config.toml
tie_embeddings = false
init_std_qkv = 0.0297
init_std_down = 0.00562
schedule = "wsd"
decay_fraction = 1.0
final_lr_fraction = 0.0
doc_mask = true
train_tokens = 492000000
MLP neurons of a small language model. Each row is named by its layer, matrix (gate and up: input weights) and neuron, and shows model dimensions 64-191. Each number is 128 + 32 x the weight over its row's rms, rounded and kept within 0 to 255. Numbers have three digits each. A neuron's up and down rows have the sign that makes its largest values positive.
After each neuron's rows, "fires after" lists the tokens most often just before its 100 highest values on Wikipedia text that the model never trained on; "fires in" lists the words (lower case) most often at its 100 highest values on Wikipedia text that the model never trained on.

L4.gate80:090173102111037193119126144137165135186159114162195096087130162163114087081062101166213118157133086120153151128139149104131099098158116086112122118146154151135193111098095149118136072169134157071123113145176099124154128087063136098148071124091108161101123083108158155139126149096138175125088148168172153131122158125056117160117131043148109120148126119128127100189074139110082169186119
L4.up80:195120145151107103175147130184125138147132098132106130165109125099155153126150197083166174112119180118130103073060139116137180119154134119175189096129131104102071145150090122110106090110129118078170155103166147130154083132186116164090167167132158188166104122082117136098124138181133135128130139126110173148087137171090131095184129211137127208172137110117123119138140059129124120111188
fires after: "u", "o", "em", "r", "m", "g"
fires in: "october", "april", "december", "november", "july"

L3.gate505:089153151032092080077175212166085134118120134142140146139170130132102070122125108094141121138162154116151142189116123149129133167141158177114113145074094137096117174112134150111154113142127162074108090121183181176146066136160122116149135126102133130162160155118099141199122105107133125072173128047141122124100137107146161171115149104087142106147155130146134160105194175164088086100097
L3.up505:116101103043143084103108132173076167130096158105171103106141105099132091175112077120111144152125119074150185076126133099109112160162156106113106151113070166146108087151134135169145108161091097167123122071170117104116128031078106054134121134091100133163091132116106145126130141101178149141166100115075168178076128124129175174138124156103148078139089111196173137155120128113103171128072
fires after: " the", " The", " "
fires in: "they", "there", "year"

L3.gate694:035100109088142065108166146106127138094162175121155091147139089116104159130140139112111121129118133147176113065156150122155137073151111124104122101116105127154110181119090117125155171154141092078136168131157095124151148182082212104102041142174086109130098058095130213102136082096108108136145140080163113077134145067138169050120180174122155092111202135134140175151067131063157123152113
L3.up694:188179078189095118142107147153108145135173118173138121130094139147084085137129179120155158115066173075166148104170139150142159070114098133121139140148098089140132096114093088147059131123145129139150084146115123076035087104086088191112141156134140086149091136118159083075171142117157108100117109114128120131137106165202079156155124176146093188149083160138101095150139121114136142117130
fires after: "il", "t", "un", "u"
fires in: "into", "building", "june", "built", "buildings", "structure"

L4.gate335:097128113076099131155135135106121128121142131170126108180118109159119164138186094159177144075162097137145109110096075099144118119095150145087137095083113175186124101104163096117039154186110159154109164130040192129115149099152199094133121141094151167163121152120130087118172164099105146124156121172115131106110133100123105183150176077173180184164120111140137101148151128174153168140153
L4.up335:124204102142185123089143105079125135134129192125144141124116102160114091139185134171108138115122098081144122162165178132082162169134124167169150077152128183088173136126123071087098103155163142141106164142128085096123107096173135119118137085053126065145085113167119146133117142130100140072115145139131120115094102153080078116068105182117100135096142136124136126141131177190173148142140
fires after: " t", " k", " T", "p"
fires in: "two", "known", "powered"

L3.gate121:062110112129123127079153158125145120139181138177130129121110132067124108116154123108117159112054143073134130076093105192161117146128131058112090101133109131125160061146114081114176102188135133140105160112144142151124162135105150118087141129120164072109160065082119149102108162126078174144189155144153095082123167115136146122178142123073130125095151085153081127129145121091152164126097
L3.up121:091089140122154185167091154109101122129185151150078155127120217138131095134183167133160147105044130056136091107121132149157138092156119157112167116147148157153176056079140115104074114192141150178099152145152075106127121149082125112084169124099097140147162090147160119138170133150111151072102120159197124152125198149108113124157103120117100122137187115128085096084106074081131147131118
fires after: "u", "t", "r", "it", "il"
fires in: "february", "until", "january", "july"

L3.gate58:180170099152132092168141100194175171102106077132122138143154168174046110087062112135111087153184100152169137116122203160114158176160111159182147113092107166099106207158124098156111130112117132105146156195120073121098108165153140156115123114130122127183163157175148168115131131161130129143146136139130095146085143026089146110088074072134149155112158123113184173112154057162122141042071
L3.up58:134156168101113107186152184151160146139120124115168132182114148120071109147054092139121122116162117139128158185112166118069075106169134142110107207079157209058162151170159123144103114122149113134159093210155070152157139101089156109110103088132165132127107173153178168090188163119151127136132118149096179112112107111036104120071059117110181125109092110050195117132103132097121149138080
fires after: "y", " the", "k", " m"
fires in: "year", "years", "their", "more"

L9.gate374:143123121142187122142151094175153114180135149130147151101069136116081158018105063077133158117154210179123090135090090104103095156106110156113131095130082132103126148100122141111121171088165109101088119160090127078147123113119118072136137172135123163089166115121146098191125158081121154123152085125117146155109160176111112097085149098093105148130128113153132190084097088128133140133156
L9.up374:141118137142144110117201103173144084218165070096133136116140139106122125122156113143122115169147113119139149122169191097102136152190128139181161116149128116113134063041139125030156123145081077105140158148083132130135106094147155033115161188089166104120083184156098084128135107075146096219132131117077155129133102118083137134095123139133130136111096168092129105120166146149134098144123
fires after: "e", "and", "ord", "a", "el"
fires in: "candidate", "according", "foreign", "people", "development", "while"

L3.gate89:137186133192111125063145149145118143114149141071087166135171083133112086075130120105159139126130132111117106115120079142064071136146130148156137155136127158103140099072051088053097155157060133174097168074179158152068112076074073107110126179152094133133086133136182113128135132080155151097113139065086098122108150135140117129185128175109119096070075146125140172101095124148089082138139
L3.up89:109087147113156186133121108165121135099175108147114180056158152156198131148124229143133129139110141139097114159066054100118137088150104132084173107151115181151124089151122148149124136140153095162168149155124170150124148144153151122113118115172188141136152135111165091184081126137093152181077113096086095072127120154135157095122119134113141138168173104183124088144106190109123091137100
fires after: " the", "ou", "nd", " U"
fires in: "their", "through", "under", "throughout"

L8.gate537:147128072113116095143096147162166152113168101145126116091143116168080142135110117102145086116098180110108184131115126124151180105098220070108109141144084103101108072162091104150146113107141132134142082153156146185152091102131173082128078120088110110159139150114155170145105111103144089102178159090146117136143089117195093138116128152149154156158114189121132121119148131105146076144134
L8.up537:185108154107181085168111161158137154194151168099118097091152044125075160159079104138159139106095210114094141188168153179115161142145171093115096184164133105140185109109107136119167133165132120119126079080117124122067128133154114115133072121121067095085183168122089124138111089100119122158139124091097130131093120138122136098079133166158112148132149102123165181143079160122096138165159
fires after: " s", "ar", " St", " the", "er", " S"
fires in: "she", "paris", "states", "they", "literature"

L3.gate315:115071146119108115124130169109106081150075117144144193183174199175155110096140174126109112102162143102154100143111066154137102141099144178104123107094106165123146112200143137108129137159136096102137143170143164148125157079132077169144065149172134168150111105113131150023145080190106112140085117121140120161136069120069071150107103120176134100122168144095127157095119172128143147195148
L3.up315:111153120099081103085165161123107158157096095105123065152083159111153133119159157110124097152121107120158154146120077204136063105142192146112196148140076126087109164138109115131131095105072156074095138093115055108106188096103154138123088179099083149162091180122104117126185084133145143153107110137112056113112104167094107072102094151141089145122169112132169107166080113115140128107119
fires after: "is", "id", " st", "ad", "d", "od"
fires in: "candidate", "episode", "president", "minister", "state"

L3.gate223:142156086123202107170139149107120158084099088157114112133174115130129071093102152123098102168183100137135086188131101151169106093150118110065212107138183150136113130153109136106109171128149142098119098165134147202193137117125144124149186102044057104112114137141142135160114131110111135169123153106161108097093130179138143177132171152098186112129067106132149099120050109113141104095173
L3.up223:106111108143129167087169175111148102144176092124149126175180098153088127176120126160114147146163149143159102132133134156078128139040170102212143121118115146133194152124133073125152110142139170139087165109167139113138102117142122138142179127156148142092192132102119094136103107121059160125099161078149075070094145124119177186169118137113197153150170125108123152111131061092098076165110
fires after: "a", " o", "at", "ec", "et", "o"
fires in: "over", "overall", "because", "major", "father", "waffen"

L3.gate204:139164154134134108132065174126118112180140095112106113178122204173106119143128160086069120089095112104096074150098121136113116113070081143143150127125191150158127093170161149141115093108189137140167101135140084138105124070182116139184114068054128165108148113121151163149123114146118129060125125113158118145123109096133115096127118120181074105125122115117097109120139095128103091073111
L3.up204:097100141111183197114115086112132089084131162186088084109153105155086103113140106087134131129085099076098108093165162144131142161128109145100170138116129093066086105142107087119101148173110150085074135141180123142143149110134107139137133105132181169104139105119142116134106156088135133199134115082098075081133121080147138155079083139177171134130170098137166143134118143092209077168201
fires after: "et", "l", "ear", "ter", "re", " m"
fires in: "between", "appeared", "together", "setting", "influence", "influenced"

L11.gate105:160122136157121149099170060082104144141139123151102135167144117097189110108107147194105159131103098113102148136163139125122108088131043105151181141137181154168101164151118100111122108126083096112130141134137175162148095169167090169094123196133138159077139102113128134127144112151156079165128069064082145140062142104207113129110098115096154116123135129093167114118050121193140070099137
L11.up105:118187119143177182159079151140089130083082193140160149121178146127185116100139144165172140153146163087110123059127116092072147132088113087185105126139149134162174106118130170107167153123137155115065097144182181146188130099110080107112144107109159110088147104142160126099136181113125108089117114085152198143110090164142093108120152121084197147125168126158128140090132136159135113112121
fires after: "am", "s", " of", " l"
fires in: "championships", "the", "championship", "life", "champions"

L7.gate114:180066112142166101128142182099123135152052115089106159137144134079111165100128085112174144129101110140082146165112143082148115132138120111178128099147130119095136184165118123146160103179199176107145118099151157171118116127163130076146132160147100156085151126159138127131153156136135128152168189132083079050113162115085143096136193153114113162141038080164097149203062130124137171121143
L7.up114:089141108121087152159162153107133131147105129089141131109096119198149178108048054105133148149122187164113086145077081163128095144131137082129135155128120067064188148169127150149169084101092115095159101084167138103116054143149147136133144126131136136068120169094083058087082140183146156192152187157172099073097130179099126073077112090139188138129099107082129169172119089177131160134081
fires after: " A", ",", "in", "A", "s,", " and"
fires in: "as", "ministers", "minister"

L4.gate357:136163099163098134137090157217133127132096057138114103088108134161106083129144064106170077105106047113119085151127182147117117160121090126157165099102108196079109092088129143164126119146155144097129160137167036127140114122079087160137132123110112121149096083077147113118146156121165120140118070106176189079147168158110152115147083173150129128137164109169096124157150109215074118112119
L4.up357:128139180129056146159122182075065159155108066157105123123140163144139133181150122102168141137074138085133096108139110129105100082076107124099220134097140146105129123158137090123108117071160085112113139083125080102108111127137157157145171128098060162161105092153162149125110119156177130141129142205108137089104134070107121038136138114125133109056087119081083060156103121117162130179132
fires after: "u", " J", "c", "r", "ur", " Mar"
fires in: "july", "february", "january", "april", "church", "occupation"

L4.gate243:111111156145092119133125141206169121113161126111061143140144151131164152158143135121171132192088105101111135116205103184034171116092181160155100104149194124089134170130105123154112143131127123117113079177195094158136119160073117146025080127175174131107169131070141083162122080175118065151092126113109137118147104174124125075112106114160120066101168120146142100145137144151130163141147
L4.up243:134115146172148119103183093153145182105074107161162112135103065155135052189074125126170084151175215127133170153089082103099157125111150132135115099164128131095091106125150189137124142118085132125175152109104080127111175086136138110075088121143148145105097114130167122138117162138099103121063141132099107093194167110131102169073111144126143123097134137147122095149125115120102142121141
fires after: " J", "as", "ab", "p", "Z", "l"
fires in: "january", "released", "july", "company", "modern"

L8.gate610:194180129144133135047111105187140125156150146123091133137152086158149145136143132153081137158109163154096131171103143108131123215144112111076118085093137176096120093127062149058151134060161116101113134161079104138101113138179102162123163167085174145107106120083112151106124095101184111157159094195069133092102100145141155119177090082077102092145149186132168121131157068116136153114150
L8.up610:122057157159134099140121115111115093060141142178129073084144130137131148187152111117117143108082085102092127144156074070156102128094131100160106129159050119154108102137041111097127058134110142082090094098136127109155097134107125170104157122094119141186120116116077087181101142057160103123138127148094148127157114120140137055117187131133129108101104128179142114131168073118134142088146
fires after: "mer", "x", "u", "f", " K", "i"
fires in: "american", "america", "mexico", "chile"

L9.gate453:118127141089187120125098176097138195157061138132176065166140129092113060152143176170117119149116079106126039158184149093139131090102115153184119119225143097130175107138142155058164117087156078104108164085184138098139123150111115113151142114127130135163133125133185144182119138125115104158152146126103138115079129165123165148116125154103082165139202123104169109085108112160120139111192
L9.up453:138132118167146161118132189090167135086112162139077145143185106135161082183126170167125126167102171114180099119101168102097116191112143149121136107134171119136132116146118127112162145100123128198112095107163134135140127083080150156124133141180130149084086137112167136178126100118143172180150116077172121167158137209127148146136124177131079177123101152108123098130162190201150152136146
fires after: "ct", "ov", "t", "h", " l", " m"
fires in: "october", "november", "september", "like", "ohio"

L8.gate501:110111143156143054117161137117137126165105149144148096129111116146128130187123094136117131074111140179077090113108140159107152103141113127164134140166125088094083141122128089174123196135106175142114124112170101127169136158115146090165155087158112073156140096137111143083098156133159175161105098065117141102130148123150115122158154121174121084148150085083192182131137144131136100066168
L8.up501:148130127112101158083116125148136139120137185085110134124081118087185159162123105174167118159078126123169131136102163164095097157078137111125136119108227133114179134067138169095091102133128153163077154138156131077073194178045147114176130131111151145160151092171168078088064116082113123101146134133128083102117116192147100157131107152158042166145162126147105078124109119174124081143123
fires after: " Ch", " ch", "r", "p", "l", " J"
fires in: "championship", "championships", "champions", "chairman", "christian"

L4.gate543:203110161134099112111134096108148120127131130151134171191086101181139133162136161113130123137085086096104141179140109052103109133148147114098173135154074088108101131129124167108130148108155129116123085165085176129161116183120206182124100107123169111160096112144130077188170138167074152132137181098146080156080180071060125105102109109150097109173090165073156173123159075142189131141120
L4.up543:154145170115130145129132091122186120107107132120125181147082149167104099141180113080167153151134149181082144142125109124120102150114172141162153226077115185089118194112141086091178181168126148102146165110095141100138077109118184158154159128181144134115119177097144086117140138144138146076119133156150082208116081168074184123165142114176108135164097192094168170117136180093123121106084
fires after: "ic", "oc", "ition", "ul", "ri"
fires in: "american", "local", "traditional", "marriage"

L5.gate63:093152115132156178137085135091135141136200142130097113083111152177118047106150128122133122145124095067213172161151111139095077118102110093122078128135127141192100136111134179096101155130127138244117155097139142130144132142099183142168104061115157157064194131116107144155129162129172155127163178149124162109043078183126182177122140100082108159147115152144153151121142111148112123168115
L5.up63:111177146147111162116104140135143123155226125128092110115126184103153116085095151145087108088134114199135128109161136086144068123138093079174092145092208082142094157072146136149140140123121145167188156107052092142146135109098109186159131128158126071112131128147129126078118190080107094092102140121113173080047119158085106104117099152148088149101080154206147162114138150166130164098116
fires after: " be", "m", "oc", "c", " al", " he"
fires in: "being", "became", "democratic", "also", "democrats"

L9.gate31:116092099144090095122135184110125094096135125127123090128133125101108126148130135114160073153133161131085116084148102148048128112119112098078094153122109059082201135106102133132174154135129212131053057162197101142154114152120102137141159093087160125093187109133088108125059139238108178106150128137163103118140167186092173130108153137138138132130081125062082093177150105135156106097148
L9.up31:145121111103140131118115150110122139066117100155148108124126124153163091083122114114134111096162138165140094108097135111125120126174156096169120169126098082124130104084166178144104118162114121081161106110154141084169112143121107138109165162180168112115194135108109134119132097178099115122151163135164077116126095111089072116113174092161082137130137177137157148130146104171151078156137
fires after: " s", ",", " as", "t", "s,", "ow"
fires in: "the", "as", "so"

L4.gate280:104116134144075033131121133131133095097158120195132142174151107118118159102155107118144152119162085063168122135163131066151154088143081172121130125051112173116125103111107076167140059109127126108082179129145077107122075137114103076137097190117123177129161087090144186147108125101117105121170112099134155111122166149161136133155118176151120050143087152111111145147168088193091119121179
L4.up280:147115167127128147120105171114092144169154139117091096132144111131077177087192181145157146160102139143121173153132195088126143134127128123117141074149169121163119129173129090153190096145112111110090141114092107108135143159147128121137110165160129162146101125139108134104116127138123073143135070137153194119121183140065104128122116109084087095059137110123088110147096087141079131056125
fires after: "u", "em", "o", "r", "un", " A"
fires in: "october", "january", "august", "april", "november"

L8.gate315:105108091166165141137095173073143128124100164097094081158090093076161153127147104076140164157046069111106124121102182136124094118101143155134121162155139116146173069101125136057083112149167047121134171148110135129065162146115118105113144107132135144091117074151118191108192127156102165143108153117100123111158138134125142127101124143131092147112138102118084043081145105158114169136100
L8.up315:136184121150089211139121161127128142148164156116104134134114118142112140142144156121116145207216105099182098130117094088100179071119153120084156140077105155151145166104082156150139148075166165073128142095172159093094168121118111114144156135091156134162064096123103095193140091143097120131177112101129144199189105146125146150194163145164087138114097095154038142148155117079127152136164
fires after: "ov", "t", "ep", "ct", "an", "re"
fires in: "september", "november", "october", "january"

L3.gate433:180145090155141115157127146146101114142142075113129137116167133116119170120088095202168082120133081114118120099164090116155095117092142158083139142156121118145136127092147127098184159131162119166088097128127234111122072161128107073144142039145058153168121164137138109068086085135159083183190087112071139105145081121135112082112161126092150199136138163158145113152144133202178140108105
L3.up433:144140156170188139106097207102180143158154073110083144159112188095173183130124080169130101094131094161119084030106111113159133111115147141175125164149106163140152094048115116133116130166104084145141120084091064133159119174164191123048141160128141131148126184195117114135085101163178151136145083166137109163125161110110105159145150113173119117153166127150151129164142131131161134121129
fires after: " |"
fires in: "0", "01"

L8.gate518:136162128090139114166120100168089048115118129064105137169148114178088143133148137118089150132172142165154112157166094120164115126105073114088198081092070137193085150203103136106152124160156176113145104078140089144126135077103116152135134123116122105154076116127126111158133130127126125087137088135082124170129163176148112097158131121118125170115129092185133088080179098165142076168061
L8.up518:100161107127117199180046073138063099082167163167094109151124122162117139121108151180086072201133145073143203135160108162195097163101085081140152125139096120189172070180182114121111144146146162103152106138152111103160153097134124110172199123132151130102093138128100104136126154101148088106159114163099120119103144082181153067119150094102093152123173105152125102110175113181142132119122
fires after: "mer", "c", "f", " C"
fires in: "american", "america", "african"

L9.gate454:125067091143131113106088185118173170144100147162096164116133132144132131128158126083135075161107136057118128159153122163172098146111143044136164129059077180150130156108127127093121158142078126098097136127126188138052158099059147101169150181057055142083147174139102171107115102171113159147172127079118131166165132146133107143175115103099177146099196099116163088112142103121143095128134
L9.up454:089083192146079099104106199089103126145165153142145161176129127144129151138144197130116120126131116111154149167145127109155104084167121109156115118114101160110142169154188172139156175130235122148089091169124169159094220140128124186094165127078183197174151114115126123101175075168142159141129153136106169141136128185046156190066194120125105145182142101124145150168144159117138177174120
fires after: " w", " c", "h", " h", " th"
fires in: "would", "could", "well", "house", "however", "though"

L4.gate43:096141137160100107146095129100077130169140160132113192151100106156159119142119102141132187125100132152131111132141115122136121119133109160138115111136115119118100129107146100136148100124142105093142072097094127085073129169160185131132092132163173116137135147142091168124152159153088145102134144173132103129107129074111172121165146120163137136181173064164099110142154152159136113106135
L4.up43:157163117145095178127148121112139093117101165109112115145132153150145081141139124093120129115130138187141099097120115127164164056160192125132107125171115115096099095123106147128119088104196115167130131124071183097121174099159178132140167163064087116157095165157162166173154121133082085107082113187187147111176155054139123108141120127147121106133097095136163159145141168125186080140155
fires after: "ch", "se", "c", "in", " s", "e"
fires in: "school", "since", "subsequently", "incumbent", "so"

L3.gate189:154105103105104150142148167123110051128104113166108071154161136146126202192103146121141151109108149095122134201192099179096120147150145105102143095121141116172065125068138132108166093146140126181120123107099126141143112101123127173100111135112082143141125181123207120136101127103197181091126130090133114113094098179099166140110061180139187091114097121114193195154123077128095061200113
L3.up189:079087135157093169128073105168156148128076101127145109137139095165130093120095139167124106130107107105159129097142079196094117149111139144106146138132134103096097200109141103104133071175100129115135119143181114149189136109145123005138120148072101159122102192114156084117185120110163172103099079049082109110098179113089108121120085159123148173130158116097152132128124036162085094160113
fires after: ",", " o", "s,", "at", " the", " The"
fires in: "as", "over", "overall", "theatre", "000"

L3.gate681:170116133144143128136085126201067119099160158129152145141093065122124111161175157166167128137134109136175122074127165112117128092138128075147112104084104174132143152122151137101211136146135103150136161153140135151166200083125115140156121112098115116164080152138160126119154179158109122179143097078112167183131112103175146163109124142104151163093184174104149123126135147086157133147130
L3.up681:158100134172138213152125087089174137152110128158137150123122152140111179091153132147140131078064096117140142096112151079161074169114118132177147118180082177107098098192139097115096148120128078170169137165162105164159097106116133104151121140053121159090130025111185109116113139148096069090093121131111165126077118116099137163161131161114098133144134121157129096141136137122168139119121
fires after: " k", " t", " K", "k", " T"
fires in: "time", "known", "kg", "kansas", "knowledge"

L9.gate385:071130130151122081158091086129135133114158120162150122136076120085180135135156072102152130170141127152092151149132160132214076082124096123165177106075131090145111119139078101177111121133070080187085119058115119132126191114109200131127101139057097110142110152175152159130182163112091105103151094147130101115105176131148165160117123127131069127103154110110105109135165150128182119146191
L9.up385:140100126111073124126135185124144119109116086146194053048143166127113128136143105123133146076085125124111105104133112124164139081104136137089120156062143104162138129113098143140147174120076120093047126104141180186093088129146122123152071126137184110098079143136135151144159102161094154150122084149118120151131085160131136157167108107141132157111178112172167110132203108117122145155157
fires after: " wh", " I", ",", "I"
fires in: "which", "that", "it", "and", "who", "its"

L7.gate597:059165104148164102140098124073090147141105198138159081102135172180138113173124114158163104155107108012155143133169134123126125073217146126176082132144166171122156121139086143113174162092089105137117159088162098135126122141154174091112191220122170147139141113152084079161126155127095144120136124061161124154109149166117128129174166143149053158119100098124134137153148097149183158147129
L7.up597:072123097179107053140199134149128116127132118089125148105104136166096160171136154152099133119134078047049150183153106100158073075127178109091124113142181122134130112158103163157178124104072157142154123143158085130132139103097159114139186136113153169147107090092148178135159157140062157144171123058113038094154129142087114156148135151156117130104170105206134132110125177175127197130164
fires after: " o", " S", " W", " O", " s", " w"
fires in: "other", "silver", "self", "wilson", "sister"

L7.gate4:186041160115062162103170124099104079122090230115128146171089124098114116130113125165123118112150119204110106096140081133094170117156127098094126138075178135087138104119115131161136179067130096042123146083126183120127123075092206115155113137139139081147132129142099107113163103102121180178150110077157104126112142146093118108123169124131120114089154129115115106134143124133107079165110
L7.up4:085109076132123084089117122104070121096129178129086109105140056133085126143083179160147140071160123102048157108132059122093101072152103118175151154100130118167093161117151080173162165105119110088155133062104126120122105082061185124155042077161173118124134151148133130112114138057142107157152086145106128167100132092091144130155134084028177141054161121113116095105184142139149084112109
fires after: "ec", "v", "b", "ad", " R"
fires in: "second", "previous", "radio", "secondary", "seconds", "rr"

L4.gate509:171165098132132126136122095158138055140057186151223102143120111127187199138125162070136125154121193109127113078109126115114083131147141089122144131109153127151143131130116116111121086095122166090126110137032150139108093144104104027119119073108118129192154126106139136137147148126116153097171109130126131157098115120115172145087153121089195118122142104112104054137164086091097155119132
L4.up509:147074113147144114160130170188150099153148098100133145138069129116137151139112112147156142135109183167104146112100144160131116092111212062191105149163087128158124101175150161172085126147095084159080117115153082127115090120139147150114202159087138084199108135149148147138200144109202145161129184199142167099138171189147182171138137059128066145139119179127142139154164161104112135109132
fires after: " N", " Un", " n", "n", "N", "un"
fires in: "no", "university", "nizami"

L3.gate254:152162159181102147077129151071183219162136127113059080128105098088183164116132139192099092123087174141129124158098142106161100128115096083108107172152121177100099094120042163117082102125134109146122058119213144144137067145111097107130175155107144113092203112114112129169106126146108135112102145133180162085131131146075174202101182158137133171181094121145202131137104135120157140171134
L3.up254:099110185094138148056157139130116103157157138117129149148109179131181157109132107167114138126106135146155109143139135177158130136172136156118112096107174125080114105150136124072102130161210108101194086108164210149187046139185121105105138069120108147148135154101109143164109132151129108089152146105088167125152131133081121154055145110039145118087072157167124159144129099116151108142174
fires after: " St", " V", " W", " v", " w", " C"
fires in: "states", "women", "valley", "composer"

L4.gate415:073136135136144070113142108068158160102192167140089148139134087182140179169065163104106130137080151106154137159102088142159123109112104115133103066126152155116116164127095089164084217089099105153129125124129098082100078103115099132106123123185123113150115181123128151160026126134159131163146099164191119125164114120112136109100085126066085092126151087130144089153155195118105176090100
L4.up415:148182082136097117149079109097157117142143123095181159128107057168114065140099094138114152132070121205131091125068150142108121105100154090123157136186113091114154117162125107098112102167061179120118105080136108165115208113162094136108135176136112151147130082131077110093135106206179134146142173150122143086157147117079112142185130129142134088132155150097161124096099172124137130155155
fires after: "p", "i", "is", "ig", "in"
fires in: "period", "like", "episodes", "episode", "species", "brigade"

L3.gate52:124123098107128110151139168134170097139130101122091135179154117121102121135106166160090063064099089122128109191075133144183113101137166111115096076090096152100147136088151149141141167081169117138164113143147113157144147131086132145161136103101105188159148173109100122152101188106161097053139085126158134118138177214111156183146135080169102175107099112064154094141130118131141142112082
L3.up52:181108114122105151104130098163085159135120118138133128122092074090089103175152140166156114234118111204172159150037156121080096139093112149135105156129128113124165117134117131106134186105099113133153133100088111122179133150072060120106178107085169176057119124154141142155074168092143142125097137123184130174160081093164190126141111176131105110088085112149112134127178191120119149139075
fires after: "i", "h", "l", "ear", "or"
fires in: "period", "championships", "championship", "various", "previous", "research"

L4.gate66:162140108052102150108081115111161090110159104194189133120105107119108127130146102128166171117124200128125133173092133148124133109097128102108118161155131164124150085190145124116196137121158182136117089184150142112162165139128139160161083124137186117110211113113196084142147109115122111110164166180106146131118188157149138127123165116153136100141050137112112106133127115096193122114177
L4.up66:181107159149100139116136129145135113154149139098141152170162145059049161134134061120113131118087124150079162147112055133145179125113110058101115185101067157144150134122116128217094129177052113133111124120107173145129122121158095138103120120143100146144107149122083062131135104147093100141157123097083168158167122155153127104165175118105090158110177090100149117183154138154112107101169
fires after: "ic", " ch", "ric", "ri", "mer", "e"
fires in: "american", "african", "character", "european"

L11.gate163:122113151116135107125149072109126156123143102099177140133091123105119139110128089056127163106103127117141163132097099123150143099102138106161130165120101104159043147103132186085092166164079144131111115163117126146103100102113139162100186120141091112048171143088161161093135150111095155188152162138191161085053120057100124114111096111172158092102124134157124169175092149179124174140130
L11.up163:109091143128136127100090109159146137133131109167143083143103129112131186091125055113093111170113154104109160128126148120147110122124089117158152178110111086202145057141097139129091059100149173162073091146107134122098154108127110145094122120116110130101126157087145107047146199164147149152147112132068181049042113122139082089130156162164126100151059126189074089158130125105093138148103
fires after: "ed", "oc", "oun", " con", "is"
fires in: "states", "council", "democratic", "democrats"

L4.gate504:162066063150103166121127133109108160110104112182170056105058072152097132120148117087153142126108100133117108114134076138156093109156134130131198101109129162089147187106044096109138166092173156132105162069171123131102120072126123120116083134138162121128130201132125131111088115109108150178145137057137183133149153141144125110183132095111180171121108142127090134131169128052175117101093
L4.up504:182149120100143063154152120158141201159096119101105159161068176129102112096107116164167158192175113107085113160161128099159160137162096153107084093120097079139099139072090151133177103064175138090103105105128081132129116115144142144099126162134154041131125164198126081149109124130150124166124074126132130138118110110095095092125195166144110175106166143095014173150156120168152073127106
fires after: "ab", "ub", "om", " the", "us", "es"
fires in: "nominated", "their", "established", "public", "published", "business"